Weights of a small GPT-style language model, trained from scratch on English Wikipedia.
Size: 8 layers, 9.46M parameters.
Architecture: LayerNorm before each block, rotary positions, untied embeddings, attention and MLP in parallel.
MLP neurons of a small language model. Each row is named by its layer, matrix (up: input weights; down: output weights) and neuron, and shows model dimensions 0-255. Each number is 128 + 24 x the weight over its row's rms, rounded and kept within 0 to 255. Numbers have three digits each.
Before each neuron's rows, "fires on" lists the tokens most often at its 100 highest values on Wikipedia text that the model never trained on.

fires on: " en", " r", " ren", " sl", " En"
L2.up30:099167087136144110106165159109112134148125151091138157101116126092140146098101123142130142159108073114136148091096152143152120144137119140125108135179177104115126107163112105158088101120144114081148140147129110164101143091121133141131103138144125131097140102108123136115122120154156145098106140083131108097129106137161084129090171139133131141135154111161139145127129117089144123125091070121118153139153085080118153115105155087156088142091114127072132113115128095132094110156139130141097159145077112144119127116102075139113130079131113165139108127093126126116121118122142100160102156119123144110105137104124134064131129135191147125126098136093137150154118125117129120123124102105113132098111131109151127186111193104162168119172143121140136112144114149095136112095151116
L2.down30:086131113124155158138143173127130150124123114117153189149144167095153115145149115157096096103138150105142131083120135125119111106119108089105117167112104132114116127121112163116113127105128137115158143108122136130129133143151152126102122119145137152101148121154175125101086133152152106135108112123144165118124080144102116144087188164157116126174113102147124119142132128136138155125125116084066172137110132119073129122140118113112165139105101145146129141142100127164150116134093149164119102109126091147106091141129115157115137161185098165135086115076118124090127099128113067146086147075118124178094108112128134132124148161147170148135136120149117106159131088133139180112152128122091141149114114153141171155133140163185151101111158120132111120134144111085130136098101142

fires on: ").", " rec", "7.", " (J", "9.", "es."
L2.up379:150094174133154126123134121123133120153139147116127089113130150104114171081136158168111109107118084131088095120122153133131114108176064148106148125129144098128113155108164101163118128109084139132069133168128132130102134123132120108084137131126148111114158094121135122104127152195126159156175081154132119183093099129149145090125120115133140130142146138111172086132154130107171140099137158186161146151127110168123149132125104105128141148132123107094136121087128144153132121129120131139146136144144133114169104100111115131096102102157142163122144153123136132126114142098104118125179117142129105180125191144121138103142132147112138123129153134151108193083125072142144074148110137110129139119090160112168137127079136133116150137114112123137133099085123108142143159152111129
L2.down379:112130121109141151173094121150168109120139128134122106085114135098115122087178135112124136122121126125143122113094111130120193134116080118093132123113169099097133098135130112125144138125123112131134145164111117133116131135091126151105126136140154121213106166167134133113103125135158113104126126142174185106145124139165145135135100154130129109091095104140093136098136143097094102104166150088150064138123148124115108156153121083108114105130133153128133126105110149131170140146169098108158097109127173112123113122164087130132133114101175136139111156156140147120113099141144132149138154103129118140170168134110128177146132165104108095090104119127171094142115112073135150152135104154144121125079126099096116140111131145068147122139149128139115140137156126166186110149129169

fires on: " In", " dr", "ollowing", ":"
L2.up572:142105085158083076115149127145092156157133109162110132150120137146138118102127141156205158131163131134148127086131082114148115164132162114107137066135136135168157137115142126155145148102119117136112112148120109096118120115153109118117095143129153137101133111120107144121119144142134128096108145139145107107139149126096126151118163055116103108173141151153152082114105164158121119101086128118116127123158091139128143132121105126097135079128114115134120131138132132155128138098126159105096098126152139136116117145138100114094130171120101117131099160097126112160114130115111137183094122116161173093148099113068110078148192132158155134149134082155113140108159143088108131141081125120132113152111147102132105129056111140137115125115132096183152099131155132120149146129131142
L2.down572:132138142141107150093156105155128116146157124095165114169137137120114136144145090152090148127120146085093102151110126126121168114094142155182137113131089148127135136151143131088168122120069155118124139110119111103138094093147159166125143106141146136131132162152120125129161142191125137111162095133094124133148129121106097158128104083161147146137140145121127149093093136125163153104159138106104151124124096153071101110119065133142179159166072121138104108098135140126104149162151139146169134100129129089150130078119137087105085136110145170139104153106109126130112103127142137108134109146169204140108131107101134146124146107121166126140120121099118139147127129146104131140154105153141126146101117164128160100064143076116140129117107106103144131140140128150162138121114098

fires on: " \"I", "erson", "yn", " A.", "ick", "ad"
L2.up532:121143138145111126086139113114064131123119111126137126154145121125105152143087122129097084150145126102146136120114071085117149137146112098138152110175134143130112077142136122179134138132162142100094104143107180093169169136112106132131150120118075120135165133102108126105119119134156106176131125090109087132100125110130165176177082124148129124120162137151120109138081141125147135149178149126131129128134152148180126150172127117117120126141138113139133094100152087137131162142164105151118133132140079140116137126144093137123083148129100124138149145134118195126112084110118124099086138125193104121139121156151116116100118101135095111110066157159140134171165143117127121099137179129115138083128105131158133101106125122127090098160170110130103115114117126127139143131109129
L2.down532:152144118109113137116149148155115109154080088170072109163122132140136104108104112107165086119117135088147146147130162127153115074099119087113155123128132156092133126109156106109132130159156136157103081115168112117132144112115181138126131142129101117131092142093135113138094137111109123105133103131149139127079172124099187137100147116125136132116111171087165084089116099098137115172100135122097177103152145129171105110117120118090084117119116136123131128116165135139111151143139127141128162166130142138139082110114112154144111151114095176129118124140111115151152138168127156162182114113112102151085108111117121116132156140145107151146166123156104135165138134117141144133184153110134165128128137123107096117140097132104080169138150127084096120144154171146114169145126119

fires on: " after", " team", "—", " season"
L2.up337:076126126082168127116118128143175109164122123132127140104176163127101105148090152106104134153117121112153139107112111144086160106161115128143145125134128163162121128118130121141172156128127154101139105158085125167134146143127141138075147131103140115110084158096121139145131115153127107129148071123181121138168150157141128158143147132152094167118127145139145105140081099118170176130131116154075101144141186126138095108137111082128113079102137164108093153100108133155089154123124085148104119110109112121128157134127145130107116107127120095103086150112147134179140124148116166134152097120109145143158136129105129120137138121110089114153146146166145144087124088134111133118088185142098166140119067133109093115127109118107112139178121143125125146141104150132149160115102151
L2.down337:137142134131160119136147129171118114109131179113086134127100137135116185101119114125134123164099157114127109128135125138161187159151088137134136080105105160163115136132104102093153112125157097154199164115161097111091078103129143152165090097122151092152126133132135113129093099105115173118111139157138111131120099109131148162140129135095138148129158119121135111137126127129118108160118149156111144123155146140147153135169151128111114149150144118142135100115151115148100140127115135151101111152173126148136132156121104126109115122073132137108129104093101122064127134128102165154128099117144081123191160096131160111119140140087161159124109149109148091131141152109135098094152126094159106080089132113105144134123113149093103112110146140117200131118123113184104094123133119

fires on: "R", " s", " ann", " inj", "==C", " bl"
L2.up280:157111132097113142133132071120150145134094081137099109088151107120165118116099084176179103157111140134125135091086103114139157109114187102143111135170107119116127153133189124135147105126095159118119125114136117178112121137137110157114123143087131116103134099137140124107152120149068141180104121135119112089158130146159099133109202112174128095124149139153113110145136147134125126162124122136135112136147114129170163155115137104092131069097129152115127109135134088142114102092144117166127106128085124108110152143127126140147147135162128096149124136113114129140168124136158087122143120132104118169120137127149159124132188097096076151123148141158152104137117107121100162077102164148122150089157132143120150119106137135127144106130144132121097127109107156062119138133126129
L2.down280:149140115113125122117124127133119116133105119131122125085148132167137132135103175170102095151139123125098130123104102101124104123153123139092162145167118131154109095146097154131134141134124145132158107113141134178140143137146131120129117102065090150129108123146150153148138096139127121123127139144132118141126122122103117123076168148129128116152141131099146108167119093132138167164065105113118127147111148130156129117118120100135155145133130135110103113096150146150162154084080108143162141143112079095127117151102118123125091113191113093182172145148163156162163103144143103131149138112148132106051177130147132096087127137129115146157125148120122095150145068105102148076144134132099149100124131131133159130119106128182130167133148115126116118096133132050172188121137119

fires on: " and", "I", "D", "am", " CO"
L2.up392:130154159098139160185107133159120107107151173144088120104116118128132086053156120132124120122160138106130111130132125083121142137130119133127145143147151133112180099125127144142138169140120145159169089108155134129134094142096125134108126114152141141128164138154109160131163108110115150136132123121145098142152116169161173110132167114155149127148179133151157160131093147143118133086099149180163147140100172156074147173138095107112138110122142141132134112127140160109087111133177152151113114134114118134112151121122128183115123145119103135103093099107129106102109094155106155090108114137132143106084086140172116092113140080087140118152126132137133130128116117133102155134090101125156133086130151119131079081138134095126136101129181105119123130115161166142145183110144118
L2.down392:108124136155126115130190123151120147159173149114105138152161158138144145081148137165164115116111095142124161105091122138096139076113155110101135140132113143122105107113154108119106108102118103125137137176123104147109149156113142155143150093105141124118135136104127145109098133101093142131143135132123203113157137102117165144101107118146124109107130119087162116129174158137096117148085126105138132120135129093144099111111114149105114091157158142099130134159137135094169123124071116155166102115144139094124097114118127088115140141135121153145109184159156109103163121092133120157130110130112150128072146160131143139187129132125110122117173155121153136125108154101145107113169128100114119128060118135141187095077104126156136138174142100129112092127139108094173097133129150

fires on: " who", " Candidate", " we", "ollowing", " me", "=="
L2.up472:172115119090132162118086126104094163112092118122102111128120121141138121103093121121107111122166093146156159080104096133099144166122099104077102165156100168111123137128153131182130156108099137139108132126099119138147126090121154123108116097080148160117137104110119112119167103098143110112102167124090129124151152087102118118136136152100133094129131134131145176119168130129161088109117127158107072126129134152116152176118145152124103079124143138126127103114135103082081133106129139119137139152117121150119124099127159116083108141125127065128134111146098150099160136137133102116153125119093120089125121137138151078151093109125137112133104139115130154173135113103106178151111122171128171136171149142097102131119133162158143085098134137089159145112098180154115147131124163
L2.down472:154165134110104136150088125096121136088104131140147111151118124140121102143102133107135128131121106129131159117139113132116129089148156099119140140153149136141141109149152161145142116081165188157135159144119119129145133126132157114128116097133182141140146147119159126162122115106132119153115140128108133174155111117116147122145108149119106107135135148104083179149156126124132092100117146145156120146154124164104135179144130138117133110131111135171111127142149108118095101115137159141135077096097156146144122128176136104149147114163170035111086125128139139114159114125132098130137112137104086079121112091088130115162110139094169105100109170130145123131095142131121144105112063167120099202176147110110081120090129102121115115076155107151149110112103132123140163125106148

fires on: "A", " during", " famil", "D", "I"
L2.up391:159115101127179135146120129124139118100174124149093173160135135149148132118135144170172149137154123114136117121132111144156166136123120091144085131126113128121154120126123115118116141149141147078114138135143127166152173109141130113127087145115072084142141100089132125127141138129117129141150128140110076097091144157098127133113113078145139090144139150146175115137100143081088120149134181156098102096158110161137087169125122116135126106128077151130165133086137169116161163117162130106106159139107113117159136092109123118103116124126142108140114107116142115133145085110122085118146135096146154151112156193118122164163177112105148151146137127170150106106108129140093138156077113149137171130145103159126112159127100118123142134138117143153070128094119169156097155157150132
L2.down391:152141129099116142151088167131117187127135151143146108091120120117128142122089132107112157135110152113143121147143142122133169112122156130153102135095116107138167143112120180147147140115123091128109125138106128091054107113136147126178106063174158111139128130144117117184099161114147133167134127151094131112114118105141104065135119128167141140146134124179136108094088115153126161153102119131113116083130132160129182115165129174148114141125116135119090115099129148100132145121154100121142105106177102116115107138101129134140105082106105130123123142137088128121144141111128106130135094130106153121193127113120130146119167139147087160094162142102111156163121134117150101170115120135106110128171112112145117155138168103096087123130187119120204138116127125138112111134134118

fires on: " Cor", "G", " Co", " Associ", " Columb", "N"
L2.up10:109147118118131129083108143077125132136149141127142117143083144197159167143139070102120148126097185149141105088164103134145115142156162111143139126128133121152120129159115131149107122131133134092153101093097131104128197127149113141142127101124082098107108107158137126136135134140134128108130091174174079150174131136174100183111122153138160101149109159132157148132131115133135137141106138104155091168129107120139132144124099113146132101108161133124176178146148123118168152104120114150117107141110086116159135198130139136140148114183128140108091155096144113137100121113115116172126146122115088162152119151112175140106093151120127165122121171103121151124153181117113138113103102128119145136122144109164140098135139083141122138142158127140110159151119092129142137155115114
L2.down10:169088126150156151134132132141120130117113133108149173132143160120162178154147145107171137124137165122125116142124115138140138083156114136146130093122122135177101114116072104087119120135135093150139124136168118119150097144131112089136144074141115129102160120182107117111103157121126116121161169154153078125130104135122130166113148134146092143106113113140083145115107109127102147065111116139116117136110152117094161150143102202119127139134112077175147147127119108111130075141149115085123098139155162098149117137138171133136158157139161137147099120131158093127069110118137129152095116115097130155223126166141152114146110150116118096135135112130145112106158161146145130114125131117139095103096113106118125111155140144112113127079122096144118137125098133122129132105090148

fires on: " out", " back", " a", " inter", " end"
L2.up224:164136135109102141083118129103166114120118094161136128099090189102110124156135149127096168079087146143130165115120127101113124097145126137117077145129134129162179106122122113161118139096134125126150086111115135180110105135153113155083108087143174123122128098132120159165138110140122115142103158146150104116162179127147174112124162144152155089108134178147126160144137166081100126116118102188114071133155115134118167117117124109098104147129146122175136140162083145166124152120097103141112118144112135135143143131155140156127111123123103127117139092156107121093134117150141123154116119151105101095097121101175132135132157103172180133148142129138113129148135073110121137136114141140123113189177115112132103131109119132151140139122115118151134139081156124137135153132122088
L2.down224:127088136110142159106149138112143166091152164199165118121123126115109153154072138159082113087150140184114147162156119136143118151159087125092158142119130090135110105108147130121182103111108161161121085117136119135121126145149112148128110110124141105138102115123088138088157110103218151152156168104125143107135138135121151089091160118126128139107136117112094145158135093126157105094121081125164108158134086152151132139097156156188111125148104117127115129157119142127152110124128124142109109126126089093113133129152140174160117135126133125139123100167135156080117105109121151163106080133134131140142122108104147116146118090121180136110145160119124097108134106143110156116121133158162153116136144131128121150141101131131117121139141075106137100104107139152113138094152085

fires on: " def", " iss", " prov", " multip", "At", " With"
L2.up570:087085128117145121137126073138104156135154117159147113108168150127130162150133132119183145150153100140130085160111108073082133127177110112109187147161111139116114137114145132155141151102140137157123087125110147175115157117128131146181108159084132145161133121077130090159112137154127106148112131146095119126151136075112137128126140110113103114101166173151145134161104154143196065120134092144133158140140091111109138140121104114146108098149152125093100134142138137118146154142156155141080116170098140134101151117138115133125148154121112106158097141107141128134138128124153072152127109083116142123124134113102100109142108111108129107120091098140102133073121148121095115118120146182149114130155095141091147143096130107131151130137107140159085142121160135143169126143140125
L2.down570:130083116122095140101161136136099116159150148153165151111122105160092121092098122118135139160119144116117129136085124130127127158172113137097152126132152122138120112134115127125122122112099146152093135169155136149135150136109115134136101111057155118137137114085104129153166124165097104166139105151104125162141149117133116137135147145129107102130132134114171126156150118137172096111120137148178157108144105173114167092151130108122087123154162163034116099137152119096134117122119145129141140156097139134132167100103102120126108112116117104119132102101098141117137143146151142112132136150169120105125123165124155124121149116165094115133142086101084149151138162133098108149168101165160126132132108161116096169079135121131096069169122129066093188116116118152134098133111111

fires on: " of", " in", "After", " res", " Feb", "-year"
L2.up5:129136132126169109150115108142143159145153142094127153140102101098157138121156094135166137118119138116150158113100116106132118133170147118098115089159120115175135105118117117134126156146172157093193107126162177109154150111144087167080110108122119127127100148132104108132144116165133091148171173126103122113119104102117134107168131113135100145165139108149168156127094102114123162122133140137136131128095146109116125101137143095108099100126117167151123149152111152156056139138121124154146117130123121160107133122129159136140138154089122167097146141123114115125146127124126132166111118122156195101092129126157150083125155099121089151116204120135105122122084140149122166138113120117122120135130140131120182146116158155193139106111177113141163156162119162120109096145110090
L2.down5:132091139138158184111119138127153116166126115124103086143109120103106133138126121132102115118122146152170157127147147127132127091101131175115125149153117133155114145141120152084129137127184114122139113161134113095107097092130114153126147137168165148140154160141099116110095116158088097108154124110126161156115163123146149102149117125137109146168126145108144099115171128172165116182133138134128105115140125119121127100133151091139082125145130186100123113107148111095156128152127163130176088151105138113128092137168110080116107142137170129124122143128121144108117136106133155147103127135132148094074138106120101162116129119070149107143091145114117131081105169171170126178192123088153112124117096134147131115109127098132132117110127108145136112118090148105119120076064167

fires on: " acc", " th", " em", " adv", " ass", " inj"
L2.up173:116117077126099154115167123106081094147151126124144127115154117153124142124127084149147100175140162099124162137101128172174101127116138153130159108173152131137123067141137163161101086150129085116108117164141142157134204144143129102103121122094141136151065123115159154166148133128112153104127109092135139140206181142129100109129115131143140083145115146111114122158113125130134117153146120130151141115107134124134142136154156104134166119144102133110143090131134146101137154148143141103120125128144135080121155149089100124124135148086111127130171156145134097106137143088173124090161132115145105139120092173107163146131126137104149146179113148131136136101131132169097092150079081153138126120148082129149134165118129160141150128156127122147121092135123138105113144139127102
L2.down173:164160144107144077160115089161098107130127108124119136115155142118129156108124117104120128118090121085111147139112111079114133125117143108156158118119121106134096102139162152137117094083136101158107144097143116167147151119117168174101123156107123130122104154130102141158125140152153144092129156102174153152147157126098131068125157106110176110133101134084095120141144113130110112140139138143112146129114116118180105056089123142091173115154105096110141124141100166140139157112182143114192136124149151127090156110088126131151123115081146141106140150139114144143162108126160138140134109142140125123107130135111125130163135122156145137107133094145103127100115154154081132155138111136138093139094126177129138156157106175181090158144124099075136083128117129129125106155126108

fires on: " met", " land", " earn", " position", " board", " married"
L2.up219:127130125137086123146139110112104107162155113170093119134111119111132152122156140137155141114139122144105117134114121157176128141137117102151124095139125168116175147167136147157108104130164134118109129147092112138145130139118115151115145137109121129125117134122081087152181085117094112099157139103130075146143138121158132131082126116105143135183152115136168131120159104098101135142115118088129130105147126129138114152105128136142117116154167105101166137164145172089150106119123154109096115132115124144088140142068098177108166106139124112124160126083077124177129092103154121153151131084118139098173101116087118106190168138122162123188116117149115129115121118153140153104104152138090130127127091128141147092113106139142096121108129106144160176078141098126148134080092139
L2.down219:141119148146115095106152144123071121153111149131150147140134149080136112138161138053161134141120155156088114157171122100126158156117165121100161141129126153152148121085146115103146093128116141137076142114112122138106126122143135097149128116157128104132131169152115103136132117148097113126121130133117115067117095095115133091089155122147132135141183143103093110139084119097076125138118169104076155140125117101149129087063117147158115143161081121112126155167098101145134087110151099164149102129165131138155171117127114141124109150123107127156143111146127118129144116126146144136132138138158118130180102159173163108186139101094159111125160142084104123119126152101135134107126113138145123127117128174111108099127099130112144122154123104116141171156127126190118122125135155

fires on: " people", " life", " death", " position", "ources"
L2.up151:157147103144124137154203152098131135152128120121146114111138138145118095117113116134107154107131162139151150114091110099135115111104136141145130118071122180178136137110148143185127120133125130114134122134122117144128138073094115148152100141145157117151158127141124139139136188124127113136139104137098111077164133166151083096159148122118078121097107106161110081165175160132149106150122153135127101086158150140156113140127143131142118125144148132103157117124119117093106132092118102133111100164120128137136121187110157183122130110137095151119147096099161141076115131164154117124171077126129130117137138143130096136172171117167115119128107169099124100134088155165112122136089141130108155128101108135118078099086150088148171145157093118126126142126139123121166126147122109
L2.down151:163151120138104139129112150104134160119129129107135123115116171136113169146137134116146138143117129122170147116119171143099145092114100094107127131111103130052165100113129128132123101101110094137125122112146138165122150130126138143136141102147160149187136152070148095074100159138132149103118116106081172122150126121163138103147129100110130174166084114132145152109119093145091109144126140129106150133139129088199146097117155161120124118154106094159149126112107112081114117101090110161127117152084134156135096136137122130136145135090159140113140118119136118117148157170104122139101119134101133139191105167150128167174132133078133127131115137151156121124120115119090126139137140095108127096112131088141087144136118160104126165194072149150161105117117108158133138130092132

fires on: " re", "—", " (w", " (d", " exper"
L2.up13:117084104101157113125145147123114121121152122137168147157143095134120112128043142157095136130161160145056125102110117094117145161171144123111114139165162182140148154152114093151129109124111114158102098136124111141164137112117131094086101124142135124140166097134120146150153159152146143129149141139146085118080154079132154112106099113087128143107136075139123137209133107105118056137130120131134116125154129132107100135115107114154123119155127167136118125145123153156148141129147117154165145106117134181147124160118146132131126150164111099127128116145133138173152143120143156115132097100166141112099116133138126105120150130125121095151136118133142155147140108107144141135083124150121150130141133171156084167127167104099161118192131176141124143088102114123148109114147112
L2.down13:179071126108146116126113129105169110180145112118178097125113101100127089122109131139120122102117149132061153080129127160122149179162082104108136152104120141147184132112122157147159083116089114143120118125123128134147126116162142116135130118113104080149158124127116149157132130195109116131156127094119126135123143093167116134136103138140152107157144118127132158155117103138141121107114131118103149125147148152110157138118144129166137111155091131143068136174112153140135141111159127139099137126160140152150104122120118152162140110099124140083136123095129140125151144139169180139120109103141115147151139028111142102121137148109123108128161063161101130127086138103120104088090127169121116155148137173132136106126139123085128123151139113105109156134120124109145133100097119

fires on: " l", " tra", " scored", "On"
L2.up414:153121118148142134115091106136115151160107109166139095128104119160100161126102143145135152130133164132174118121111099125090131164139140115116124127094169109110172128125092169162144134129095108121159107104135136107146129141167045162133141167130176158104135123132129122166107143137164172126060154129129136149122153136119115138123120130142125097155109158104083128159100159113153103133103140094104103087146124127099135124137132114183120109126124140149100146086117136099111106156083113160148148176118100089147144103158152126144142130143153132125186106112102116090143108124123183156169121113114152136156093106117138080134138062098141105146117099134115132193140105133144099098111132147124136089122117175116143141122126091119118148113127139132165123155127138118109147149124119
L2.down414:127126145123163104150118122145141103114126112111124109168126092115141166118096109125154088115151107087114129125137134094113110137180144106165133118124072129091107111174151139155106147121125135160146151133115128159126095180143109164144149130139135102117166158174125135085105154150160096152098139150131094125113119112051117153096087142137109106117065146117128137087161135129145150147172102136117145135112175133142117101123101175137171131096085120158148096147111119157114127145131106148169114093141128087125120134105140130113130177142153098140116131121161095111104099160128133181102124099136152126094133124103156131129132091131127135108094112147110103142123126163148127102145077138138154149171109133134102113129154159174097139153115153079138170131157154110123105116158126